Weights of a small transformer language model: tied embeddings.
MLP neurons of a small language model. Each row is named by its layer, matrix (down: output weights) and neuron, and shows model dimensions 112-207. Each number is 128 + 32 x the weight over its row's rms, rounded and kept within 0 to 255. A neuron's up and down rows have the sign that makes its largest values positive.
After each neuron's rows, "fires before" lists the tokens most often just after its 100 highest values on Wikipedia text that the model never trained on.

L8.down873 [139 120 109 121  88 171 111 116 162 113 143 105 111 124 123 108 125 103 135 173 224 119 141 122 141 119  88 106  99 106 105  71 123 208  88  97 111 114 150 113 135 168  94 126 147 137  89 128 164 147 127 111 174 179 110 144 144 138  69 156  94 100  33 137  85 119 136 116 130  89 144 217  87 136 149 154 105 145 172 141 151 157 103 142 124 121 119 138 103 111 130 141 116 131 186  96]
fires before: " |", " that", ",", " Tour", " the", "\n"

L6.down329 [106 122 137  85 106 130  82 121 151 189 112 196 132 108  81 200 116  98 172 153 182 207 122 142 165 113 128 127  91 136 116 131 134  89 106 148 186 132 149  80 157 138 146 136 107  99 192 120 104 105  83 144  99 103  70  99 143 163 118 136 148 162 106   3 127 117  87 116  86 125  69 113  80 142 127 153 133 144 120 115 126 138 106  78 119 107 148  98 114 133  70  73 147 179 121 131]
fires before: " ", " and"

L8.down53 [ 91  99 170 137 121  65 154 111 124  85 135  83  69 120  92 134 106 168 116 154 106 129 115 158 176 177  99  85 168 131 122 152 119 206 134  96 115 182  98 175 167 121  86  53 139  87 117 142  83 129 182 153 149  94 172 183 130 123 189 109  95 185 136 137 200 205 153 163  93 170 126  81 120 101  99 156 162 108 112  58 121 192 151 106  78 107  98 155  53 123  78 127  97 164 116 124]
fires before: " ", " the", " one", " a"

L8.down427 [140 145 134 155 165 138 137 134 171  77  37 151 149 162 100  64 139 154  89 134 109 101 133 108 129 111 140 157 118 146 148 131 166 108  50 108 148 105  52 135 162 166 163  89 104  95  75 165 137  59 141 136 139 108  97 216 140 147 118 131 175 160 130 184 122 144 108 119 113 151 133 157 129 135 122 121  61 173 150 123 138 137 178  66  86 117 191 140 140 113 149 121 169 169  99 116]
fires before: "9", "2", "0", "1"

L6.down1065 [101  96 110 174 126 195 154 108 106 164 103 125 142 149 125 179 129 111 115 123 113 163 168 162  85 130 135 102  69 142 159 134 101 143 129 138  84  93 115 161 151 120 125 105 158 149 101 126 134 139 141 120 152 146 110  99  94 138 119 105 140 149 133  37 156 127 104 119  72 145 108 140  86 104 114 175 118 150 165  79  97 107 133 192 116 180 119 104 200  45 123  96 127 153 102 107]
fires before: ")", "–", "):", "\n", "),", ","

L6.down377 [136 120 147 127  90 112 120 163 135 146 155 105  81  81 134  80 159 114 185  27 167 167 104 148 169 190 122 157 106 129 112 168 122 138  97 145 183  67 167  69 135 157  99 143  94 136 166 123 178 139 150 158 120  69 137 105 141 106 132 123  43 133 137 145  97  98 174 119 135 130 151 171  95 101 136 133 189 163 144 180  97 154 174  89 113 158 100 158 101 150 108 146 105 135  95 120]
fires before: " as", " in", " by", " to", " for", " at"

L8.down1076 [150  66 120 114 120  88  92 142  64 168 155 201 122 125 194 113 107 140 106  90 191 147 108 107 155 162 123 148 176 152 163 142 129 163 137 126 123  90 111 121 118 198  88 164 118 105 174 125 118 125 140 109 127  85 116 144 162 105 152 121 108 113 137  93 114 133 126 136 126 100 115  88 107  94 146 165 165 130 153 126 139  68 115 127 136 172 143  85  75  93  64 152 139 116  69 133]
fires before: "1", "2", "3", "4", "5", "6"

L8.down1063 [210 146 122 143 144 135 110  87 117 130 119 130 181 160 111 117 132 129  97  74 121 129 145 130  90 164  80 115 143 155  75 169 132 120 111 114  93 104 107  91 132  82  77 115 155 134 120  83 173 111 147 158 107 139 146 159 101 181 197 152 123 136 117 124  93  83 118  91 137 114 173 121  91 114 140  96 130 161 120  81 123 102 105 130 156  94 158 116 158  77 160 125  50 128 103 121]
fires before: ".", "′", " by", "″", "°"

L8.down844 [175 108 127 131 146  72 112 124 123 106 143 144 121 140  87 194 176  43 119 102 141  63 176 133  99 180 105 141  71  98 171 123 137  80 124  81 158 150 103 117  43 132 107 137  72 133  89 108 154 137 135 115  93  42 110 122 108  67  95 156  99 122 145 162  96 165 183  92 150 167 164 165 120 131 165 139  89 228 108 160 167  51 139 149 142 146 141  98 131 121  91 117 182 124 117 143]
fires before: "0", " the", "2", "1", "3"

L8.down781 [137 125 122 157 137 147 133 128 143 192  76 134 123 164 121 107 132  90 145 143  98  66 179 140  83 149 118 147  91 135 156 142 122 106 101 170 116 113  76 101 129 141 125  97 123 122 142 129 125 228 140 102  83 130 132  82  99 145 154 166 127 187 102 115 160  96  92 141 118 116 137 171 124  93 104 150 107  77 128  84  96  79 160 167 112 127 100 114  96  90 160 115 157 148 128 140]
fires before: "-", "–", "\n", "+", " |"

L4.down1239 [163 119 111 121 133 129 144 158 165  64 141 131 138  90 125 107 187 191  91  81 119 148 130 135 144  84 133  83 161 108 135 147 184 120 127 137 140 130 148 103 168 149 158  71 159 110  99 130 142 157 103 131 102 178 133 149  21 147  79 130 137 124 203  88 147 146 120 129 117  93 194 100  65 190 120 185 168  85 125 146  97 115 113 111  89 110  88 108  97  90 114 159 175  28 112  92]
fires before: "|", "\n", "|---|---|---|---|"

L8.down193 [132 135 127 140 110 125  93 137 108 137 123 147 116 103 132 158 136 151 120 179 170 174 138 116 153 147 149 216 115 108 172  93 124 175 157 140  96 138 108  97 170 188  94 122 149 139 120 154 148 137 115 161 129 214 103 115 103  65  64 124 110 122 120 162 128 143 117 140 105 106 141 128  66 135 169 146 126 113 146 160 104 110  91 163 152 110  95  81 112 108 119 152 113 115 176 100]
fires before: " |", " (", ",", "\"", ":", " and"

L8.down331 [161 120 137 135 104 168  94 142 148 160 148 143  99  94 177 182  88 128 133 118 117 127 171 131 126 164  59 147 153 181 153 104 223 176 134 102 107 121 151 161 126 143 145 143  73 157 132 190 128  94 128 139 101 109 111 110 180 117 192 187 116 145 144 132 124 103  89  65 124  90 121 137 129  98 155 144 126 167 159  89 166  62 108 120 113 205 107 166 150 161 165 154 111 155 107 154]
fires before: "2", "1"

L4.down1330 [120  94  88 114 142 146 157 107 134 142 145 100 102 126 124 129 157 159 142 116  88 115 115 125  84  94 135  98 172 142 102 172 133 133 173 164 125 110 150 105 124  97 140 135 107 116 145 201 131 116 137 126 133 123  65 118 139 114 123 176 135  93 125  80 176  89 186 167 169 111  58 113 128  57 126  72 107 129 108  92 137 175 133 190 160  88 127 100  41 163 114 146  56  88 119 124]
fires before: ".", "our", "4", "2", "ions"

L8.down1294 [177  99 144  89 124 102 161 116 135  95 136  98 122 133 186 155  95 184 163  80 166 120 146  77 211 130 126 119 116  45 135  98 100 101 167 140 108 130 136 105 101 130  97 117 181 112  80 127 162 123 106 134 110 110 130 105 165 123 136 102 117 113 127 154 146  99 133 186  94  92  90 105 131 114 106 156 150 105 151 124 151 152  54 136 139 142 105  92 156 192 139 133 213 130 125  95]
fires before: " |"

L6.down712 [144 130 154 138  37 123 167 160 143 121 113 163 119 110 119  87  85 128 157  99 131 113 119 114 123  96 133 119 102 130 112 124 161 125 125 136 130  92 171  99 109 171 127 114 188 135 113  75  93 117 118 138 135 112  94 119 174 120 129  86 137 129  49 161 135 100  99  95  68 196 114  99  71  99 204 106 181 171 116  96 104  69  70 121  94 116 133 184 158 122  92 102  73 125 108 112]
fires before: " ", ",", "-", "them", "ber"

L8.down1262 [152 106 104 166 115 108 140 166 173 136  76 103 103 164 125 132 148 161 142 114 131 128  80  78 165 138 151  67 107 198 101 107   7 116 130  99 119 143  96 143 156 130 124 108 139  33 175 146 140 152 144 107 131 143 162  58 113 125 156 148 114  94 111 127 177 140 129 122 140 170 100 148 110 117 122 140 106 152 149 171 124 145 142 161 184 148 113 115 159  88 110 121 169 119 166 119]
fires before: " ", " in"

L6.down1330 [129 118 146 133 143  81 105  83 143 108 104 118  91  63 139  54 132 129 111 172 126 101 100 184 104 135 140  98 108 114 138 151 146 132  98 143 101 189 115  94 137 146  83 151 106 114 117 150 186 121  58 107  65  71 119  83 177 111 124 105 126 156  94  25 106 130 119 115 101 104 122 124 139  86 132 173 115 131 104  88 135 161 119  59  64 136 183 136 173 107 115 147 130 115 109 154]
fires before: "8", "1", "9", "0", "2", "6"

L8.down1101 [153 117 171 116 125  81 123 137 109 140 177 146 116 129 127 166 135 180 134 123 170 137 103  79 170 160 121 112 160 101 156 130 135 170 115 157 143 142 100  93 108  43  93  76  89  83  89 126 108 118 134 104 152 118 140 148  98 113 156  99 152 138 188 115 127 148 135 123 138  50 159 132 101 113 146 178 133 125 110 162 139 155  81 206 157 190 191 103 119 189 161 172 157  99 127 119]
fires before: " |", "N", "\n"

L4.down901 [ 73 151 150 131 143  96 111 159 138 106 113 130 171  92  96 172 129 105 124  99  84 125  99 147 102  91 133 150 163 148 164 136  51  55 171  89  88 100 152 155 151 129  99  68 133  76 170  31 108  93 108 109 114 123  72 168 110 130 116 102 155 101 174 212 188 143 124 156 113 132  82 177  81  90 141 184 119 126  98 119 107 160 170 155 191 117 127  88 108 121 163 123 112 119 162 135]
fires before: "|", "The", "===", "-", "In", "===="

L6.down231 [116  77 114 123 142 121  87 136 192 108 125  75 117 126  54 154 135 131 113  98  60 142 178 135 158 161 111 140 113 126 132 118 119 117 103 143 104 137 142 146 149 169 150 132  79  98 154 118 110 161 127  67 151 133 186  91 136 162 122  95 139 166 109  97 142  95 111 156 127 109 155  62 140 145 116 131 193 103  97 109 103 145  79 105 122 119 137 148 101 138 126 163 143 102 182 110]
fires before: "==", "===", "|", " of", " |", "===="

L8.down1322 [107 128 142 130 126 115  83 139  87 137 135 171 143 132  89 180 111 155 179 126 159  90 128  73 128 227 122 179 114  89 133 138 151  94  55 144 162 146 144 133 121  88 139 116 140  70  62 113 132 143 127 161 141  81  69 148 160 114 169 175 100 114  82 119 169 167 138  30  80 121 132 151 143 150 110  72 129 160 144 126  94 173 137 115 139 160 134  78 177 150 114 130 149  99 136 175]
fires before: " |", "0", "1"

L4.down753 [108 103 148  69 173  98 148 191 109 199 108 169 121 143  92  78 162 104 164 156 151 143 140 152 122 136 159  90 121 175 144 163 152 122 114 134 116 168 119 132  99 148  78  96 128 118  81  33 113 148 111 114 170 105 115 125 109 123 152 147 100  97 145 222 139 144 132 116 133  77 140 193  82 109 158 128 139 134 171 148  78  94 165 115 104 204 142 132 152 120 131 103 139 111 104 144]
fires before: "1", "2", "3", ",", "8"

L6.down831 [114 125 154  95 122 115 165 170 114 143 127 184 109 114 144  78 117 113 142 142 192 166 169  99 137 134 134 126 144 157 127 122 157 107  28 133 137 115 118 111 136 145 135 141 130 117 156 200 148 119 159 143 116 136 141 135 144 142 137 169 144 158 101  63 149 107  91 133 115  62 132 126 163 116 108 138 176 128 134 129 124 137 108 140  70 137 131  99 180 126 123 140 210 159 134  87]
fires before: "1", "2", " |", "6", "0", "3"

L6.down761 [151 129 113 106 146 150 174 146 110 109 139 185  65 135 122 121 111 103 128  81 105  98 113 161 130 167 166 111 120 149 206 138 198 133 134 136  93 140 117 127 135 136 141 152 164 146 144  68 122 118 182 101 126 121 129 151 136 102 137  82 119  95  83 107 141 102 125 118 113 125 179  90 129 142  90 174 167 127  73 121 138 150 153 214 126 153  97 117 105 182 101 170 213 117 141 134]
fires before: "\n", " |", ")", ".", "–"

L6.down199 [ 84 138 116 102 138  73  97 111 148 121 119 122 180 111 127 146 135 134  93  79 145 200 165 147 166  60 126 129 135 173 162 114 100  77 102 144  98 118 130 131 127 176  64 146 159 149 139 160 116  63 153 143  72  34  96 114 138 126 127 160 103 189 116 143 118   0  26 155  89 138 128 180 113 199 145 103 173 128 156 115 146 144 133  76  69 130 122 114  90  85  99  60 109 164 142 176]
fires before: " ", " born"

L4.down374 [123 129 145 146 119  80  93 169 151  84 142 110 188 107 109  94 146 175 108  52 121 129 164  87 148  96  77 110  87 120 134 225 119 147 149 116 169 113 106 115 123 154 130 126 134 109  87  40 166 105  95 163 108 168  99 162 102 140 124 121 138 190 192 197 106 169 130  81 147 151 167 118 130 144  57 102 150 101 159 170  82 105 128 103 108 128 130 138 163 149  81 120 143  91 149 141]
fires before: "|", "\n", "|---|---|---|---|---|---|", "|---|---|---|---|", "|---|---|---|"

L6.down637 [116 146 218 139 102 125 115  94 157 124 171 128 151 168  94 180 121 159 209 115 150  85 143 145 152 134 118 125 124 134  94 150 101 161  85 165  94 133  81 115 158 158 100 110 101  81  98 109 127 149 129 136 102 102 104 161  93 116 167 108 155 167 154  62 123 120 103  71 118 154 140 124  78 103 160 134 114 146 152 113  93 153  91 164 122 154 108  48 147 172  96 111  53 119 106 156]
fires before: ".", ",", " by", " in", " to", "\n"

L6.down307 [ 94  84 151 115  91 101 106 164 148  96 163 158 145 104 158 108 126 151 202 135 121 168 107 236 147 154 120 105 101 158  85 150  35 105 105 111  53  95  76  81 152 155 105  97 128 158 188 165  75 138 130 103 129  70 108  93 163  61 148 147 145 134 144  61 161 122 130 128  81 137 122 178 113 100 161 143 149 123  92 174 113 182 170  86 150 144 185 128 169 131 137 117 150  90 114 103]
fires before: " ", " in", ":"

L3.down1288 [170  67 110  72 164  90  90 178  77  72 164 120 139  88  81 112 127  81 173 104  83 129 162 144 109 119 153 120  87  87 137 107 113 134 144 137 104 120 117  80 136 128 131 117  99 121  46 124 104 117 186 183  96 160 123 140 114 123  89 159 118 160  72 113 158  74 114 106 156 123 105  82 130 190  72 115 131  72 121  52 135 161 150  78 149  88  87 144 119  84 156  70 100 141 142 103]
fires before: " ", "2", "1", "0", " of"

L3.down1206 [118 116 134 164 131  56 124 173 147  99 124 155 176  38 128 118 124 125 173 157 140 168 120 119 150 156 141 139 197 158 103 198 146 154 137 103  82 132 145 142 131 108 156 105  99 122 180 157  87 113 181 128 111 176  68 106 124 103 159 132 147 123 130 125 122  64  91  95 116  93  90  92 110  90 205 158 118 170 169 128 150 211  66 106 111 176 154 104 153  85 148 116  75 158 175 135]
fires before: "1", "2", " ", "5", "6"

L6.down335 [109 153 109 183 129 146 194 128 147 135 160 102  83  87 131 115 122 141  99  93 116 127 114  84 136 188 122 113 183 124 123 161  79 143 119 134  87 107  98 149 100  66 148 118 138 141 144  96 106 128 126 139 156 194 132 163 137 132 114 126 113 122 143 153 111 115  80 150 190  62 140 153 139  92 209 173 112  96 125 130 146 134 123 152 149 117 181 139 106 150 116 171  99 160 115  84]
fires before: "\n", " |"

L3.down75 [ 99 118 125 120 125 166 134  97 114 138 139 133 153 125  69 160 116 112  58 203 106 103 152 121  82 141 108 133 158 167 177  66 106 121 119 166 106 139 117 124 183 125 177 184 164 155 137 151 121 103  80 102 148 133 124 129 133 156 107 170 124 163 120 243 131 111 136  96 137  87 144 130 136 143 144  98  91 121 173 125 115 137 133 155  90 111 163 121 129 123  97 150 195 122 156 114]
fires before: "\n", " The", " He", " It"

L8.down1244 [ 96 107 138 117 110 110 146 107 105 105  44  85 119 150 103 113 127 125  85 162 141 142 158 123 139 135 148 130  77 157 105 140 102  84 159 141 113 110  85 132 167 189 138 158 207 146 115  89 152 124  96 106 117 152 155 129 143  97 109 112  79 102  88 125  88  72 105 140 120 112 137 175 115 137 111 121 166 123 117 194 179 143 166  77  92  94  84 147 132 124 142  84 104 107  79 156]
fires before: " ", ";", " |", " (", ")"

L8.down105 [145 119 120 106  98  99 123 155 104 160 176  92 153 119 136 167 140 140 143 124 156 115  61  60 153  93 151 156 149  93 189  96 132 177 137  89 120 102 115 111  77 120 112  76 130 105 134  43 142  52 173 154 118 153 108 154 115 144  91 115 155 103 145 149 140 153  98  90 139 138 164 107 169  85 148 144 160 158 153 142 139  82 134  42  92 134 187  84 131 128 136 126 141  84 117 125]
fires before: "1", "0", "2", "4", "5"

L3.down776 [155  53 140 159 117 119 104 147 132  91  78 153 140 137 138 177  66  78 176 155  80 124 106 140 205 137 154 116 122 130  95 180 157 148  74 115 156 121 122 174 152 107 163 121 106  98 106 100 168  65 134 172  90 118  88 152 148 114 104 145 148 114 181 137 115 140  69 113 155 116 128 137 105 108 168 177 116 117  94 126  77 157 124 178 130 188 126  77 104 161 198  91 117 151 144 177]
fires before: "1", "2", " |", "7", "3", " "

L4.down142 [119 120 159 131  97 140 139 125 112 161 130 119 121 107 129 121 145  80  91 156 137 140  82 110 112 100 111 123 126 176 160 107 124 133 185 129 107 100 152 130 101 182 136 148 130 129 170 110 167  92 103 115 107 195 136 116 115 124 148  95 121 138 181 130 117 139 157 105  92 128 111 112 126 118 162 120 103  87 132 139  81  96 147  96 187  74 129  72 125 133 141 159 153 124 150 148]
fires before: "|", "\n"

L4.down1343 [154 125 110 170 154 114 131 117 160 104 161 133 131 125 110 158 125 113 134 145  88 117  99 158 145  90 131 150 121  98 190 141 163 173 198 148  70 176  44  70 111 145  81 110  93 129  73 255 117 139 117 102 162 145  96 133  95 119  91 157 118 133 177   0 133 109 152 126 120 125 105 126 141  87 144 119 153 147 115 149 131 127 190 122  98 126 135 160 115 183 106 137 106 156  83 154]
fires before: " ", "1", "2", ","

L8.down1272 [147 153 139 112 128 155 142 146 103 168 104  91 128 127 180 121 140 130 110 125 129 173 137 113 121 121  98 147  68  95 145  98 110 127 129 161 134 109 168 115 146 172  98 142 144 173 161 154 169 156  86  91 118 144 144 100  53 128 116 145 193 138 104 104 129 124 160 156 123 148  76 105 106  60 140 140 102 114 157  76 130  84 149 118 189 139 104 162  97 167 141 101 129 108 121 132]
fires before: "-", " ", "\n"

L6.down807 [131 145 166 143 177 129 113  94 107 102 143 157 107 117 105  78 123 125 145 214  92 108  96 160 123 119 157 157  80 127 109 148 116 181  72  94  89 104 135  79 110 139 109 125  79 162 111 158  94 151 153 208 117  91 162 125 123  85 165 136 117 114 175  52  90  68  99  82 105 111 154  81 138 116 138  88 175 139 134  86 123 123 115 186  50 109 160  86 135 183 115 131 116 187 204 108]
fires before: "0", "%", "2", " |", "1", "3"

L4.down106 [ 99 138 148 108  84 119 123 132 104 118 106 105 137 162 118 141 150 174 136 190 162  82  92 182 118 117 175 156 164 138  98  70  76 149 103  78 127 153 138 155 136 128 132 175 181 179 121  10  92 108 116 163 138 126 146 118 125 175  91 141 100 121 139 255 148 112 158  60 116 160 112 136 161 157 115  89 117  88 102  98 109 138 138 130 180  90 184 136 166 134 129 128 180 119 155 113]
fires before: "\n", " The", " He", " It", " She"

L8.down1047 [177 128 137 157 155 130 100  84 196 149 117 108 117 100 138 128 113 106 122 100  91 162  73 128  75 131 103 163 154 126 172 189 123 118 140 191 157 146 157 152 141 150 117 121 125 149 136 139 132 159 120 116 116 134 184 121 149 118 128 125 136 149 112 165 126  97 130  61 157 134  93 116 121 147 114 124 136 146  60 117 188 168  80  68 121 148 174 146  90 167 107 148 139 163  77 131]
fires before: "2", "1", "C"

L8.down1024 [161 103 205  59 148  17 108 155  95 147 151 170 135 127 128 170  71 166 131 132 102 124 157 123 137 112 158 176 104  93 136 148 140 100  92 155 127 141  83 100 180 140 144 104  80 104 106 130 105 128 129 175 104 113 125 118 145 134 102  95 128 151 171 117 187 135 125 111 131 131 120  98 174 154 145 139 152 143 114 121 128 152  89 179 149 118 142 102 160 166 143 134 160 142 133 163]
fires before: " |", ")"

L6.down1001 [123  94 137 105 112  58 156 134 172 104 113 157 111 191 115 150 136 112 107 113 112 108  85 169 121 178 144 119 155 154 145 110 118  65 130 177  97 140 151  99 119 132 168 148  73  96  85 158  96 192 129 134 159 124 162 143 126 111 145 122 168 108 143 135 167  89 107  87 112 173 151 120 112 115 126 129 115 122  75  94 134 139 106 167  67 172 168 146  90 120 139 143 157 115 139 108]
fires before: " |", "N"

L4.down1150 [166 122 107  90 138 104 199 113 161 111 138 111 129 170 134 145 122 131 106 134 110 110 105 127 122 115  91 117 141 172 129  99 148 118 129 182  95 125 113 154 166 145 160 134 125 131 142 254  66 150 179  79 158  23 121  97 149 139 141 152  98  89 153   0  90 144  88 111 107 162 120 136 163  82 131 153 148 157 170 166 145 193 148 128 158 140  74 151 123 152 140 147 108 165 105 149]
fires before: " ", "\n", "1", " January", " |"

L8.down1285 [127 132 105 121 150 161  90  78 139 164 155  99 132 100 189 146 123 110 144 121 116 111 127 146 127 115 157 202 187 147 152 105 146  50 117 123 117 156 129  75 123 129  98 163 140 176 179 121 146 119  65  30 152 129 123 128  92 155  96 129 150 124  90  68 157  93 136 126 135 148 125 110 165 151 103 159  82 189  93 129 114  92  97 141 149 140  29 126 104 178 118 129 136  79 119 106]
fires before: "-", " "

L3.down803 [128 112 122 110 137 144 130 135  76 112 143 134 140 147 119 157 123 165 129 165 137 139 121 153 139 163  80 152 190 100 214 112 168 147 173 201 153 106 175 119 176 202 109 139 113 136 170 135  93  54 156 101 158 117 157  93 124  94 160 163 101  89 159  87 138 159 119 153 151 142 155 136 117 142 123 133 139 131 198 131  92 179  95 155  79 142 153 142  67 106 140 111 137 150 117 146]
fires before: "0", "6", "7", "1", "8"

L4.down758 [ 58 110 105 108 141 149 156  93 134 110 128 159 177 104 118 124 124 119 119 133 126 133 141 124 161 145 150 127  85 127 177 174 113 115 123 102  58 114 160 106 187 124  99 107 113  81 109 115 102 153 136 101 139  87 133 119 165 164 137 118 125 206  96 172 137 167 118 234 188  63 135 162 161 140  97  82 136  61 104 105 169 108 128 113 102  95 127 168  91 109 134 130 108 151 142 116]
fires before: " ", " older", "%", " the"

L4.down893 [112 152 129 110 118  95 158 161 153 105 106 157 164 169 138  64 130 103 112 181 134  97 152 105 103  75 121  83 125 134 102 130  98  79 136 130 153 106 138  95  95 140  98 148 115 172 129 255 119 158 104 101 140   0  54 103 117 144 148 164 135 140 117  37 122 150 141 148 119  84 167 166  99 112 131 102 170 115 199  94 157  73 129 188 123 136 122 137  82 118 104 144 137  97 116 153]
fires before: "1", "2", "9", "4", "5", "8"

L3.down288 [ 80 139  75 111 169  87 113 114 136 129 163 163 170 127 110 118 144 144 126 107  99 146 125 117 124 172  96 141  94  84 164 119 111 149 146  99 103 171 149 161  79 166  89 129 144 127 106 147 141 137 128  90 148  98 153  57 169 185 145 171 153 136 166  77 185 113  94 119  95 152 104 112 118 134 105 153 183 141 150 146 125 152  77 144 115 179 122 133 119 129  96 141 157 131 136 149]
fires before: " ", " the", " a"

L8.down963 [ 85 130 102 103 133 117 132 142 170 131 126 166 130 184 119  99 116 164 145 139  87 161  68 140 153 131 122 116 113 142 130 102  27 107 118  72  76 109  95 124 157 166 169 182 165 154 102 131 186 130 159 123 143 173  87 105 108 149  99 141  92 136 132  87  75  82 142 145  88 103  81 112 153  90 135 121 157 117 143 129 100 137 140  93 105 123 114 125 151 100  69  91 140 136 135 141]
fires before: ",", ".", " |", " and", " in"

L6.down685 [102 162 156 177 176  75 135 154 165 118 120 189 104 112 162 139 146  85 128 131 117 129 105 127 115  83 147 191 133 118 131 118 130  92  82  97 121 168 148 136 115 188 140 152 140 159 107 188 106 127 121 120 110 124 116 141 180 164 115 132  86 160  46 132 111  99 118 131  97 163  86 103  89 145  76  89 136 158 123  99 149 193 142 116 110 157 143  77 116 113 127  66 145 136 116 101]
fires before: "-", " ", "\n"

L8.down1175 [116 127  99 122 142 145 136 148 120 109 160  66 121  44 126 104 117 109 146 111  59 153 144 137 228  97  83 138 117 128  97 119 109 136 139 139 130 126 135 168 125 141 121 100  76 164 134 119  87 142 120  82 129  99 136 180 134 115  95 166 107 176  85 144 112  91 111 106 124 129 108 193 126 122 165 133  93 152 114  75 161 112 160 144  80 170 153 115  99  86 167  80 144 136 149 129]
fires before: "9", " ", "\n"

L4.down7 [ 89 106 198 149 110 120 151 191 140 122 158 144 119 134 113 101 119 125 104 163 107 119 146 139  92 110 158 178 147 166 159 101  94 117 134 106 176  75 143  47 169 207  83 173 156  93 116  54 147  95 141  82  85 144 150 221  90 162 135 138  78 138  88 170 139  85 175 104 152  69 153 115 103  57 109 191 139 127 125 133 108 189 143 162 142 120  68 135 117  95 133 137 119 121 121 124]
fires before: "-", "\n"

L6.down951 [117 174 136 106  98 158 127 106 140 129  56 174 199 128  80 150 123 124 118 162 133 102 169 142  99 103 121  99 126 101 149  75 178 111 166 170  98 107  75 138 131 108 121 132 143  99 146  74 126 114 145  84 188 128  66 115 133  90 125 154 138 140  89 188 129 126 140 102  89 143 160 146  45 173 158 116 131 152 132 129 119 142 121 168 149 137 150 109 100 122  82  81  90 138 104 140]
fires before: " ", "6", "1", ","

L6.down905 [108 142 184 120  85 143  90 145 132 189 115  94 154 170 132 139 105 153 133  88 149 155 157  94  95 189 149 160 132  79  88 111 105 120 111 173 157 173 130 102 139 130  57 107 161 133 123 143 161 114  80 107  97 176 176  87 100 115 155 116 153 135 106 141 102 161 102 208 141 106 128 130 128 100 173 155 118 120 125 109 136  90  98 136 119 187 128 124 144 110 134 176 135  82 116 102]
fires before: ",", ".", " in", " |", " and", " of"

L3.down850 [134 148 140 153 183 153 146  89 176 109 105 163 168 115 152 130 117 128  84 136 154 163 144 135 180  82  91 136 196 138 194 160 165 103 133 132 155 164 155 178 120 160 137  93 156  78 148 113 226 125  96 189  89 111 159 168 131 163 125 110 114 131 149 202 173 172 139 108 142 192 165  50 144 104  94 164  86 161 123 145 116 156 120  83 105 122 172 104 108 132  72 157 121  55 169 116]
fires before: "|", " |", "\n", "|---|---|---|---|---|---|", "|---|---|---|"

L4.down1102 [126 119  98  94 102 143 150 152 116 130 108 129 121 148 120 108 116 157 155 138 159  91 123 140 149 145 125 164 155  68 133 166 106 199  42 183 104 143  93 152 122 116 168 148  90 114  84  94 195 129 187 205 139 160 138 167  94 137 180 173 134 130 133 183 174  99  86 108 132 114 187 120 147 113  96 102 116 110 128 104 101 151 141  96 175  87 125 119 133  94 137 130  94 157 110 168]
fires before: " -", "1", " Al", " Lin", "2"

L4.down233 [117  73 153 113 169 165 123 123 139  62 150 148 135 107 188  85 166 116 128 106  62 140 110 123 123  92 122 164 151 110 134 162 134 142 179 153 120 116 123  89 164 204 113 153 130 156 116 204 169  85  94  65 138 150 138 124 182  76 162 175 115 127 121  52 157 136 134  68 101 136 150 157 135  72 170 128 111  20 142 115 129 150 144 130 107 125 145 120 136 122 148  67  87 175 127 130]
fires before: "9", "0", "2", "4"